MLP neurons of a small language model. Each row is named by its layer, matrix (up: input weights; down: output weights) and neuron, and shows model dimensions 144-239. Each number is 500 + 40 x the weight over its row's rms, rounded and kept within 0 to 999. Numbers have three digits each.
After each neuron's rows, "fires after" lists the tokens most often just before its 100 highest values on Wikipedia text that the model never trained on.

L6.up871:491498463481528516550481469481601508542560449463516528447454517437483512523534498534430494499511461521523471593469453510529492499506427542472553470455473452456479553505517585427538584502543483454537441544518519462468493491578484539478509517476516492447547427474580487495454555600486550544
L6.down871:573519469497468473545502441551483518449536483490424500511495533545460448514485557564483434522485446541539518514479470447542535497548511487475533520535540435476556521458459499444501408471491441528516473509497508477488480409541498522515442500462519497512508518517436537541531512520483428458
fires after: " re", "s", " was", "In", "li", "."

L5.up669:494470463459505539465464458504511559470508463456561500467456524522513447524468438517499497524493485478428476515494508513493467502519529501519554521507495494460484459501595491514544510569472557521466566494481422532486486460464456515493517478423472462570484497484431443502540524547463552512
L5.down669:560542503506524505483442481493457440490474508501477497431550491515470487525527531429444530434427511489496486531524536481524540532531415524472572489435501573531494540469474477545429497540487476403480479546500517534489521527519471444476529504495506525463542473488547499453452532532458550441
fires after: " the", " Ha", " The", " A", "The", " B"

L6.up184:532502545507494458493508541434449477494451480607534553520463419514420521598558475481516444488438530475523526478498487444532510598555438483536420486491506503514488533516546439495565494468482487465479501505509486498469541455473554545429621570466479534521476431456492497523489446443587497542
L6.down184:518477602472492487530520544464490515461458576471445567538464502485444491496543496545570524366521485449478493527480512528501482535383463498524519542589532495497437504533554473503592460525481457598527545539550515513530534457493538439500494503516551480535438434444487472463443512537503511446
fires after: "em", "mark", "im", " Time", " ", "app"

L7.up241:499487495456505533556499494535570563467474506466547487530469550519447492452538504586487548434587485559431426488534474540466497497499526494462539504451490474485571543464484477453525451490575456501486536524498426585532565532546465521450523509440531468490504475472519484506534523525489463496
L7.down241:520580461533457506468530474465461554496491525510474498456481454549503498446472466450470462516506458426515500492465517531669548454531507534488545531494472471421433496502497478533466503497482431514537497534519479485546484464504525518512507533534502470506494440550445492530457496478514436540
fires after: " in", " In", " on", " to", "In"

L6.up259:542480415420510515519440562559528507438567544411546518517498520486480458530463454485481462460537448599437470517452496491535496503493542500515502544412454423487473430544528456540516472576549556509494508490422448470464517538510400530475488489467485531525538439526460498585501590536377546496
L6.down259:557521494470452440494536511514392495495476471559533516539514538475417502530556502467514463576535490420471516456455513509568543494519454459513480463507473419570480547484566520522543515431495468519479501484523547482477455512442521564459472470449469421494443450532486523497482481549597579528
fires after: " at", " in", " to", " of", " from", " Her"

L5.up769:550501518509576511521520528553519467519469476502495504515445497465408517567528429507567408375543528516472583471518437498471507555513512492503466483473611528468512514541494492533495534516522534503424527491447453548527546496521444468416527509457505521425561513465510509487453513466553534535
L5.down769:479536568516403594490472520534478508485473561546500542518439475503542534435450555540476485473496448554530421483451494536518493452513518500493525470492529539449508459562545545475446461574532435524446473497486495501554417493520478565490469469484551425534483472467548495459550564477557491523
fires after: "==", " ", "\n", " in"

L5.up434:536453468437511514511504490498528520506542539446536439542418507484525504523549441523472475455546508560465457523431521475506472548519499540579519519411494525521446484503578475507518479518477490521470492455439418518493509501513415516417541500433488471474588475547506388519540534530487508491
L5.down434:515393531522496551496472428553546438511435538518550474572483512523513485511528449528399482551445457494443511549521499569539498525513455472441549504473527511510456460482463524522469530470580473548492542516503511492493467519496541552470573530435565462502499488485502532494503510480535539514
fires after: " the", " of", " in", " late", " early"

L5.up702:535485475459531501446495489483526433460478575544467514514445489525420493575503544481447481506461461491480475416481463466567518517537516441570567458447403509519555458557494422533478474528522504433487521530516469508509500510418552562528517489509549503497495453497468491424406592564504532566
L5.down702:523556535493433481545488507516456512487498459541484519528498451493477421494578518534522482550479446458521452558553481470529505535453575573563461493518505516509557469450524495470486541482493404523492543479489518488527497549520557473462500457534516563536450493519539497545455651515522512472
fires after: " ", " M", "S", " C"

L10.up356:554519543494535614526522553440487518508522473509558525507499529420398537489489517510455511425508558507481524482489488457492508533560557446497445505521467535531499514520479482460478527524540454435510462565488436521456559492530577545431543550454538491473508429376548432524529512531554511457
L10.down356:472478480453471446415428521510526434496485475472475488508497494531520399437542494469465464478502508467556481556420487543518536494450516438509523527487540477559508474535479492500558483513512499424450456503479488486525501530450486492459473507519387553419472532565527475447463470568494550559
fires after: " ", "-", " (", " |", "\n"

L6.up47:519478478499565481516535555495518558473544551461538486453495473441519458508524541491456489476523522569489491424480430485550470528548503507510449524476596542573490521472565483513482441521562501524487533479417459552453570544508456500471487476482508449497564501537511488482528560513426569529
L6.down47:566450514556451419486526478437489465495463520513513549541627535544541494501496475452476452523485450449489532496430491509477518441485435534462488490529415504527517528526514516505515563514454544466499539517465519442472522477482468563548477525474427547527546461506455474528469499495543462554
fires after: " the", " in", " at", " of"

L6.up530:534472490498505460434457507514568595519459476472556539516489424471502472504557476470501476478500431511483492533524539478450493529518530536586507437467511599445529537519481520490534467507503487514462509490544494478526472505595440523449473503481416469498536522500518531485432531507442600487
L6.down530:502500589575484458527577487512452548513554547490491492509476481518522497458463508494488505472487425479520566482509472517522495493515479455472522520490593572421491566511462502483520498480474452460596522497431511541522510531459505495500505532501548528438483482476514506454520518466570485539
fires after: " at", " pro", " Lu", " Du", " for", " on"

L5.up725:593498527459563534565531507515560564449500509469561551524461568451479563590562483510534426549551464523458445519513507538444525513445449464518435510467530502489566524471488532467494502453467470531474482543542485537495463487526446513459503521477439478459534522466523482462547536528506446525
L5.down725:429450540522426474523580523505505539404536503469513389558528543461464471435479532539485455414489441490501497533499472578442506485519489453544549472484518559457478502506465506484603452576487519471531507507461544471527536553476585466502481540474476536496505535464395502513585470470600551491
fires after: " on", "\n", " in", " during", " of", " for"

L6.up893:552478487501524503559507515533501482495489562469486491521537532489494414430462525551514529422544504499514526534487498523492512518452510446527435476486512504457521532465503494516549465457572522480491502544504429536513541503554528531387516532403488561447528494507490460464539541502547516546
L6.down893:533517465529507461511472507484529458578493457447442479421494491486557541509542563526449551466476470422520467473504464535550498477498523544481530501512541510547490477460458427435539547536481439453467476483562490583476480473536485552480578536520562409509513538512437531558501441530513464512
fires after: " on", " in", " for", " at", " In"

L7.up76:564451436511481491499453480495488537458475497549507527442574470457490448546492538485400484498531469467421470533511466513501451544551448487569530433385558542493466498388508566595511455540524544492447526505444466528514477483482541584477452521473490491470481535497549463423446496494510551480
L7.down76:494489504522433477483465481498385477517464447543481509463509452545500568518468456544523514549460481512480477479527498509466571501498453468478450503468552533554485482570480554547485596561493483520544506462568495492540521465526503537436462478459503525534433575464554498456507499497501482463
fires after: " F", " B", "ir", " Ber", " Bar", " C"

L7.up73:560431488444588523526439513479496482448440472474478476469598555543468468488458441545517455485618481477519450502507484440499532474495475501508532482458501518461514564524438408530508454484545497443503493455494489494499558518535523489451496478462533457482506564540529430409496524497507506507
L7.down73:497503557539463533492524504483535509529509549553496515451481511519476496470527456526466469442462485551540507475463430461502404588510489495498479568466573509526499532524471493447507541539537486519455524539470505446544501470520489566533419519513536466476519461522531478542515551553522529466
fires after: "e", "u", "n", "l", "i", " Tra"

L6.up144:494499452508523486556478528513492532535527467444538471467427508514484506545573462505523450450485451617575520572477477467498444581536443506512420482461517540599519564502499438481534543488548446488509493527494510504487507492518485563555552498528564545453558507414551485468476590579461527590
L6.down144:509539597501532454526481540620529499456497470512493452471464489452552567461495517562426486490432524539444552552544470507533512383503519483491453507501535570466499447503508430529512470506502453555485487465515540558484535521542486565494488529513535481488510423421528582579541527471461514531
fires after: " re", " ex", " de", " dis", " was", "com"

L5.up699:519506449461524525494535550522538581550548494471629540470466487415497520489543452519517473428534515569515535539436548471489462546560506562545419515444504508544478550533551493495509488462484489499502541449419409462490516502647454547484512564510536509512608539488486487545532457496465545500
L5.down699:457502435490463554467455512482517501445521477459469461510537535593463477493490516500474498531533469484421498511493400528506517491534503461493542520507472509484577417458502504509441560523544515440526499562552508460539514533413438541496503435457497463546447566510493466489548545522509516520
fires after: ".", ","

L7.up626:491465491455539485469526587514526476541465552585481524493503475528450487435542517510513474457464516479525550486555506472497512530514493508542552481519506504515519515540578454502486551452445507361497452502395481506477484460510487512532580510485552519508523433446479475534494434489578508560
L7.down626:512532551501526560515533484480498546485494498483552520492405437544500490447540480461550477544492460477512515426541540432521528469456509538496577439578472534436543493474449464503490437495526577518420511482481525509558458505535508480467504573537420557517488467480433526467518538506425538480
fires after: "im", "s", " San", " St", " Mount", " R"

L7.up785:567452474505566526459527468533549580484500594511564554456477489520470531466463522469473527457497538469387483560551468407427487517451418514472520446527512470452487467464526462575499376524537485517514451502493442518482475438453536534397521508472456509517482466487528448522455542574489558532
L7.down785:442463506492427500597493535497497514566502500384517448496459524486529525496513564525451495526449478434562490433483546551527481528537446542544493462502499549547489473527494452499502546452468533539501531447433458471477551473478540557495512517462495503536504499546477498474508492506487564510
fires after: " the", " The", "The", " District"

L7.up753:481503534545510464537544536459514495544468434515521506447461486431405517634569491481493488448568557541485559512475489548511486586486487504513421515494485507512489567501462540479518539494478508508480548539515502524499586505522472511463515585473414469481527515496454515476479496565526540520
L7.down753:497460462520509480510490559432548513477513543488547618457435545519507542512446475481552512451472562500505507446467501458516501547565495504453488575467472544512461489495542426485531524511574484519492488551470491518466490498433435476539436482511495460473606453459493538506494464487544496478
fires after: "app", "ar", " part", " re", " ", "s"

L7.up305:558538512472618561483552521566546511578558451489503516513462409424464483528545427497528441433510439493492546507400481518528521516506457537524444501447551557514470461555521467537460473475555500486538497518416539475487556457635526526463530467484509550501579486467583516465453437483467546497
L7.down305:437485433527464408442572537488556509516490512562485497513613526479491491532470536511458564493430478508449476489493477477540595492508483521504549505490450528543513455511427530448506478576452490514505428525530513500555494585496492498533479558487430491432482494453510488520518468538538478466
fires after: "\n", ",", "°", "″"

L7.up656:532495488439536527506460540534495419450493526449500489497472466536486483476519467505492463389431507526484467462467491465531469487480546552492559510480549510522489482490563501490513445565524510507458489496427450476538530493542461494446497509460513496555574486535500509541507671490467465554
L7.down656:462462515463472506429463580418512496527540452483453474518419574563520509556436455517406538558488536490538479488503496532564463532549496448541454520536460510508496559415476544520501495477459488485497545526475473456503541512460489535503400491550538470502533537500502512464524502486519533513
fires after: " the", " a", " of", " and", " in"

L5.up1004:532500488432582459494495527494533531551498478473461565541394461470520518465551461515489486449465575530581543501531515513551554586525462538522453478482533549507466541590490463441462473470527518461509551437450502462493551539527481556457560517461530473449579483438504452471434464470407539538
L5.down1004:458478563471400476512434444534458538524456507518536475490507529511484534492484515521515595573456467489539517491516495469520546475515484508482553530517566575457514528493498527496607503475465538463541585538597508488458525458531491441531442492564483473528437497498570462503497473526461544509
fires after: "\n", " (", "-", " =", "°"

L6.up37:476477504492486500492449521538527562426506496509493485427545422483446444578442494505516462478476466474425478443532430460475475547583508519539525472403455548491480515436468508576494546560505493519449621560528487501487481476443486545523478540433520490461487477507500553482434572466494562557
L6.down37:501539474543432516421527486537461528497583493487470475487496541487521527503508526464489532523478548535527500467501602530482502532458502495493545528514419523448419492511532568490492427511483511469511483478473465449490585555563479511469519513511485494529495535491498418495482452531497500479
fires after: " D", " L", " F", " W", " S", " C"

L6.up120:512462481459572537460533552528514453596515563511489491561491457521524465493466468516481491393429465553478568411537549469510524522518478483476543514526489512535531474553527395496502489443518513424476494465501493482458584498521443512429566482410524521494540483495491470493548496492478516549
L6.down120:537563499475410519472505429502508562500509454522543520542542529543482510512576516507441476566545479503510506538506502524425488546493450478460527476381498546509434555490524528532529500495479501504520485546473575548577407550547471541462440528539457490513436412465514588482503501604539461472
fires after: " an", " San", " with", " Port", ":", " Mount"

L7.up188:501418489551531549523500526576501544499528526448453489567461496472508535446490509552475425498516543483478471490522507470525466486534544547515497509513523483416541423468426448544495469534504572453558500502484514533474493520465536527469489463460496514524483466519526398543520550451530458505
L7.down188:520549527532492466446454515442467461541545438474453557551555459533588459488489541470450502560470515494558516514518455500532472474544507395502523531486452514507491548602510494434443448526486489525541521486451564439417500527506520525442457495480501448501462531519436463495636473517452540474
fires after: " A", " vi", " a", " Ca", "A", " Vi"

L4.up525:555479506527502462510600575469517549492523473469534553503531496523497497462668524527524520419444521536493526473455570488493540564483499584489415511483552533522552582446498481511449485504485484489424490452479471504489531566660440481462535586471476477473565494533433490460517447473434478455
L4.down525:388563491486498537480419477506507516489559494462538514494479482448496550496453487455494475459483561540528523566450520513474511526555471507510476538476519530568481506552531473473561491523459536477505521488428516406526589532535478529437532452486458513544574543533411496550463538416464554496
fires after: " \"", "\n", " ", " (", "==", "-"

L10.up567:499528483411538509515585552439549531550431484479510520505494475454435510515476527550559453455501511468562503491537439499529456678530497463495497520442499492468412522553458528577430527470512491477479499450503442527514464508471476554444506521442396474476496448575542491482511490559473577528
L10.down567:412464472491489485507454450505454493519452505535477454542496497522548456483451543506419550539566452491549550512496504521528505455497500478570503501476568502544514540490583438411498514441475541510517476530554509522456538565465485473548462467450527456539473443475473483493491529516547536542
fires after: " ", " Su", " un", " ("

L7.up218:500500456477518426517456476481552507426516499464506506589441526493487563465522529591494504499520471486528548460550485490510503499447446540486527428499469434491437459407471485442446472410529516476597507476487539461505539473563479521513575473481534472422510513553572455539530536502427452579
L7.down218:499544460474438547564564524527443511516601555566509523476506496483468470535545543468446413452526460504514521547551502445481468505547530473522496535471552402466503481571525467549504481497523492496525494505478517424463542478473522483475484567461489544474504547492466523529579492521476464488
fires after: "er", "e", " the", " co", "ly", " a"

L7.up452:505512457480519460529527511540549571520540447478491537469501526534508516475497456590523440450552515516415568510490480509484516555494386580502431538481514483481515559481473517499565497515516508510517542447421473582445559466539509541496504464433465516547541475442517473494475462456496521509
L7.down452:577522455469511500550468562521479561504563372476496501519530429506452407464469529486566486460530541470481532565430451481576515586447543535488487599566466470466473467551513475458541511480541571458482507517526508488524485467537502582554508447472521472442552544533491454515512513486507512528
fires after: "\n", " \"", " Mc", "."

L7.up624:519454467498481492602540502486494542549441525556497465488496527518493467497526464531538409494537554446494440426531459422551463561562426527546480455482557461516511437510466530518494441530486561480469484624456499526494508421475579534487492519430481479460486463481518500501527477504515565441
L7.down624:515466499563501462538528599447511504467468522505551490513461541456484432501507488451533546480427531464475422513518505523465468521555500459471449575534452515472497482467489540554543575521460568483551520514524550422509504516476579519422544429494530524527559554445466507538446483464480463472
fires after: " Cha", " ch", "om", "mb", "ch", "ri"

L4.up470:520484489433542544448560499473503536539510551482539531567494551418477525534520445499513424429567518539470444482466481498535499527559473521517433521485518528564502572536518476492496550474505480496477552495412392505507505441589462501471527545480543460460565557515467486552520485508508562560
L4.down470:425445512485436531578481534528459456515477467423466488496476566502535457481517481487511418536519462449434445433488482528498525486530476457541586461461443521429543447378519450516482544535503541543460540472551520450477490537417457534504451406540484564594401591526547463554557519489504459503
fires after: "-", ".", "|", ":", " |", "•"

L5.up560:539543482466534495549550533577574609489498478446563529507580533536423547482636524553493499468532493564538524461431571519506495521465485555553408491466448495467574594475459531519504491482506479501430506503482460490500549456613436491442518538457512485550549498440565471502487490461485534499
L5.down560:528463473492446507494531474523507492485483465456486434497557526554451447497488512490500428564530522519470566434450502486489489434508491437489561466475517435455438409368484439514567505510497459533546469527528491494496481501448495518480500512484492436474430463532478427520599554539597464469
fires after: ",", " in", " to", " as", " would"

L7.up503:474489497458542497513493508498560583495471546477452556481509527444534480538466444511493515478521478438524553477433438508575483566528466520538475496483563560467489447595513489495529474501589571509504525439453436437527524448611492541472556486515524476432566485397504433523421460447454512525
L7.down503:588499468466491504532518490526490545488491573402523466490531524474461530546518486492551522495512454489506526527521443488504533491455538493528524465460519478512506434515464539468564526559509526510506554489580578485457479525563487524459463496483546439432505430531457447487502497452445516471
fires after: "\n", ")", " is"

L10.up693:572451457479543505454510543499492507449582548472501478549485594469530472526544528573501551526548437585532553500525471480518498515538461561516534542420538508505527532443439416531475523490471523513526533537525526533446552443485495521466486566462509447470455450472453447501473496495467515576
L10.down693:548551498519472541528545540491419511521456454500521435519564530502478413462519536441522466476460541441517497530519472529532496469503535477424531569492500434523536464488455580545554475461541530504523535448432555491482431556509497476505507510439532508563504502491473541468555531564526490513
fires after: "s", " |", "w", " were", " north", " the"

L5.up65:500483456516545506508545526533575497552566413452534489501587472511491481487506558543482466454567459575450546477495487521490453507522524502507467487481488487452537528454520492497458517468524454533491426510490432539494535489509461544458471454484445458466493528466578491495501519478546506505
L5.down65:444476533502412458528530494503531492486474410556535469516523483520447437492530482495476474535443446450485561480526554465419423473530448517542539476548505550507529488470455457448501493546489571492483531463536508500557507481496587497489547494510392525628469448554462478514459535480521557498
fires after: " the", ",", " and", " to", " in"

L7.up394:499490492480477462533542490507550528455484477506534473557426515455478531588536541458546474461563512510505503475539514488453481531545428496510523419459497515492434459462498528538576446536492563430448472558493510555492517524505550537432521565437501459516532465530534517534491537528578498506
L7.down394:434526452475461551536490507469508512449540476446489556459464480558499477512450478456499541499525520468512511449523486491510508494466556493478558508471491510447560454468534473453531519470489518537492517462532515485505412553500422485540486449547517470516560585592472550495471460565468497538
fires after: " comp", "F", " F", "mp", "f"

L6.up324:506493528479561483470470547471583556477557456503563548539535577543456506628567517486471528491518468527526505541502567504473511519509533509496491471492490502420492581508479527497531462478557513433492472537503490503438511489605447494532548577441536402523507527404485512480440510484479536525
L6.down324:512513495514560508453508556499510433480495484465537482505494540534475439474503506468400471520600485443533533489473483480441524477496559479477470484502542473482546504512504513452488510493429512483445542562529529617534485475510486492496477556540482527455573463534519567517555492487531411479
fires after: " re", "\n", "fer", "s", "re", " Re"

L7.up58:490460414506549425532556506486484418458493523548468456456524547494505587462551455622519454482483427555549529485474516409547505520478424527540552525497554525476497522552509478458499462464494515437539538507477484481500487493537482513535509455476472534516513438460447497552428513542493466538
L7.down58:468576535488489466494557526531506491485485543480561410551515442491450377578538509501532509550544548538536498502481500542501453509504525492556519521507444564505467558466477493492549489537489518485524377476512599524483548501495481495505468545512458497465493432509534507469491521489499532499
fires after: " ", " dis", "im", " a", "s"

L7.up363:530440440427552519512538564505497550474511468426490483495471505516525487468477491578511495364472533632543520459545434477512479576482509546488445490486535497480520454489492518525533540521542494422439481486481488562461520537535449540473519545431546507529513434451447523485504484546492527517
L7.down363:521493490579471577520482555509432473482583490508558586489510500466496481495505461504417536556474464537476432535489469539529504518501534508469489522452499489546524525476502417549470499452480452555520468481484549488481524587395512569462525560443482491480465478473467553537505436465543578520
fires after: " in", " con", "ed", " at", " to", " dis"

L5.up915:532510478477561470541494568552469490541444586464479515492514492507555500493529523478507530431532452547521466502502530449508501568521502562578432445511464524441500508504479460566482455486536519439499541447473470477497499561536488523514538494511504420460577513482501494482432506534467496533
L5.down915:614503397443501498509451504508584516472549519425552447514472522532472492520569474477436520474523470449551552492517495527538489433505493425513576533509450416482506449455475532481526460510466511538561463509492584571573504456496479448483415453503437503503461499533488456512440540472553502533
fires after: " is", " was", ")", " ="

L5.up383:493445479475531551393526521475458484440542504505557531610443463512523501479443511521540517515477538532467476475552487418477492489560530547476517515473519528490507465543554502576514451504504460518419592461540387571460527495476463508445458512471402540485470469540458466536439543535511504565
L5.down383:550512510525480518418464477513489540525438484439432472422463534501406533519476443508450534532503457494527479481510505461459523545535523505471531456490536582537572493482411477415498589480455488433482527528451508455525482474565493470547541537472593525492462529537501485479497493562495502512
fires after: " the", " The", " University", " a"

L5.up256:431469452493542582467507461495493508483488506523492480560430417442467435609397491492524435467495453529440548413530419488477491558511468436491558501499538529560503457522538490518496521524504468504502533536502495536491538502417475522581485480466531513486470404478464463477524509544624519522
L5.down256:575529544490529530502478475437388510504558417505507469419543398503512513490532502536479505463445528534496483666494545505490505474608513579404455517520544532562501488455532482450538486481491505492463494465432504506515502493493515489482548463527478486480546503515566484535524455430475583535
fires after: " ", " B", "T", " M", " T"

L5.up484:595512513486551517496529531479503507493482506548507551543502500444422516553490461502470403486524486516414452503471432454510527520516483536493422504479471563551537533573499547532514501564554552471515488553484492597472566498479496525472515531448500513528549475445463495454502529499474477522
L5.down484:499470553485486513490457510451567454528461537479568426552499502539487521548539499438529499496532533506478472475525554524483506506523490478497512530538525528516563546469459466418519537503482467441474490525516492500519498506497439554469519436474497569468540522501505493552442612465523516532
fires after: "==", " (", " ", "\n", "-", " \""

L5.up439:504487486431557556468529558471516519527480517482568577564506512525469496504534498507445546465480534512500533467490614469480534496540541498575504493467517566502519524475550487530498529470455516452425483479435453459521585497557434551492546543442533481440510550475466430495561507525534486541
L5.down439:459568599523407495544470440473482460459520497525483508521464566469487525567479507501495509471515493523494543462535488541503534527568504579478485530542473475464582507533501511497533491486493521522516473585468522504454523512433492413445505510501541480481427503477465509492517557578538512493
fires after: ":", " |", ".", ","

L7.up387:496453477494509514527435523566514461476427494431511506490447542538507487430511541540480471481490567458518396478506497378504457485488496574485502470532424472402520451530426410481483479493540565490501551467515458505535515509545510515534550451434524470480502543552535410590486477528492485488
L7.down387:538563536603459468521546443504483513512489468494485522458543494495483446480520520460540469479507473519510452552530565560446527460499499439549620463535454537489496560522520517482483415572518546492557488479509448460516524478551531518517427467504509552455500549542550452510546523537510482517
fires after: " A", " De", "e", " a", "A", " Ne"

L3.up923:475581486459521541492540549541567528493508454499548446474419526510422506495511487508465528458546496560456487548505474478476591459518513588459527515451558551450526484460492499550499526513501440418468547497447440585440556479515449500503500600547509454489588538422463524448475527495395515503
L3.down923:478467485496445474569435519493471487541493504456501481542545540489597511468498513456498509545443442487524561511565497498481509496461427597527524510552477504440453472546458510439533448530539493503544417537433537480508465472487494486450432632481410494507480476528496473517489428524533502539
fires after: "\n", "|", " |", "-", " "

L5.up4:515517514451565506525509529520478481538424526396483537456484581485460587562497507509515492480543458537505451470495477462471532541482481468513427457501473565504519520537462489529534473502577483451471473506502438500445574451623492517514533494488464381501549529476558490414393484464492510539
L5.down4:546460514529451472481461506489502428480481593473543546557524468489485497514445502536537589542467524484468487407419498487492555511473507451521524562497526539501516504491521490514439492453462498486537520502537563431538493538537422479524480453538465486482447376462425469525466469539563542474
fires after: ".", ")", "\n", " was", " is"

L5.up900:588449472472584489486511523576509532578442452426509510555522479478467509430588548613498476442496460531504492495544483540524463574468467569495518483469561538446584502466467476513442523488572439498503504468522507481507529498553480517439522474470457496555534499537500491443499538528481502518
L5.down900:506472548556435461541483454556469466406585497534498488497502487473520491506551545556492485552500481559490441442491478475455485507493430488474527501487478488514518518466528474496523493540508491516557502559453483425531531450481525499553511533463593494478436436523454531482570460526501579484
fires after: " in", " of", " de", "ve", " con", ","

L6.up331:511497458483572481476492521544502513496490497545455529487425504466463532477471500449504513400482538457523525467496453480483499525497522491534470519489549608466496552538529523515557426597512574451460532507441474523487586501511497501443556536443530519465562476433537450521458465427515551569
L6.down331:538507546497492485500534462567446484488460521545496534543554525545520517468439551572488551514531454485524477456502497482470486488468407515475567428448557524557488460500408534409499415477524493499500494519576434447547478453459512484503495515523502510453472490490559485490506480492511474494
fires after: "==", "-", " |"

L5.up698:504483490539489527524445506523574555527432485443515451454519502517394530524559494520515501504521507537521561486519509482521494544434541574493498477488506506399573568534463454468463520476497521483484546552533491457545544529481412534463579553517491478479490434452472496505461551534540546565
L5.down698:459513549499513415487484433565455485472511540575476430537492494389456492550430547545559463423495465447511489497524478445519474574557421503518531541497532470563410480530528495520526489490509633539520483499479590503550515492477531481517471550473543539376562446445491473516508502542505504545
fires after: " (", " re", " ", "-"

L6.up586:460506467522488487470469519486558509400549491533575466508533526526503502560531516472425527464473495487426488479473538424553516463554458503484507443478503521551508563502483542501488495608540537488477502661479525474489549532478534505523464517523522534471487470490580500556528577416550469540
L6.down586:481542516504527562486502508495516515443485556490385540486507482480482499504454503444502486511442555512513500515472510526503473445464490556480497519439479511431520530411497507527485472407478504554469516485496509468533507514580490512479551450448470536528608586506506554518475455529526563487
fires after: " F", " f", "F", "p", "f"

L10.up293:567521475459564480466485548581611581526556434509541463508476535568436465506567498559494503451448512587490505460520459537482487508502488438466440500463538569485590512439450502463470550476540457457467541467432435519471501449519449504463556533483529499518555509461498526500519524564481453566
L10.down293:427490521461542496577475507524428476460516511473531515521599573512513479482456489479443529530503503500443513521538453595534559486476505511531478515503422530559551448624453497501499505569460558574545473531506490467549456568446508418438479487443475530516528506410526464484506497489507511480
fires after: " ", "-", " f", " in", " In"

L7.up793:539488391417482513508468505519488483558535535524562448436514507493493522500520496520431550446491455447547502535464474490577466569515481505502519436476465433389527502552538550487499487469446503517549534498525531441532558489512498547487552526470514463528495483517545488549486541535581500538
L7.down793:467536548497434475474496496518454526606438437587498516559500492511476502539560557520527483431448533552512503513460521500470485446485460530456515537552520380513502517491538525496533467528537519495502482479518475441498432521556526504485526478496480506444449546489461489472478520518486445502
fires after: "s", " Z", "In", "u"

L10.up75:603483479520527501514570543499545521532458483421552570538490493487408479513527552553542431484574582517547488413477462487547469614591494566497521492489526514541536614542442448482467510584534483534475598513534481535510541492517447506492496543522468478503482534448519459420533458524523491488
L10.down75:444471466440531494486502485412491519438515481497531516516431481439495493477489470496545444476518453441495559448477483547481489500544472559473504511543504451536517457507561425476554542528526566560530494546478502490477545510489510520484567566530540456465504497507479536480506436558474523604
fires after: " ", " (", " un", "e"

L5.up111:510491539526531509469591542531637548520514479478478454484496488522468513477538555619539456484461506536450527478501513476494485490497475526496463453522497527522485607549508499553419476523544541476467463558470419500475538507567507468498486572526562485443541445451494467482546498481513496518
L5.down111:435472526496498480487416501475472470474505538454538481519455515564532498419475529425449548558458496478506505523431464540497527487516531499464522495578503582498503441505523532478508473452506564438557422407520588492517418457460530474515512439502454506523501515511509492453457518560499508433
fires after: ",", ";", "-", ":", " ", " and"

L7.up699:497442468477487456499459476507479458460532507519526450439537526552523497496508464527508447519426520517428529434484468435524494538519521530538569440492561475528488430416519473581533504561483523546494559535521510461512586506479469545496539435485452553557485484516534476510510537498436483501
L7.down699:508450512555501513538536481497535567434503490446546472450451518527589531469528464497451549517479424477478556473492456487487519508568485496511453576561518516516537454453523475465482507591488531538505572589497537451473458463497515533513508504529562494458526469468491506558457478452565485471
fires after: " Ch", " h", " Sh", " Cha", "am", " ch"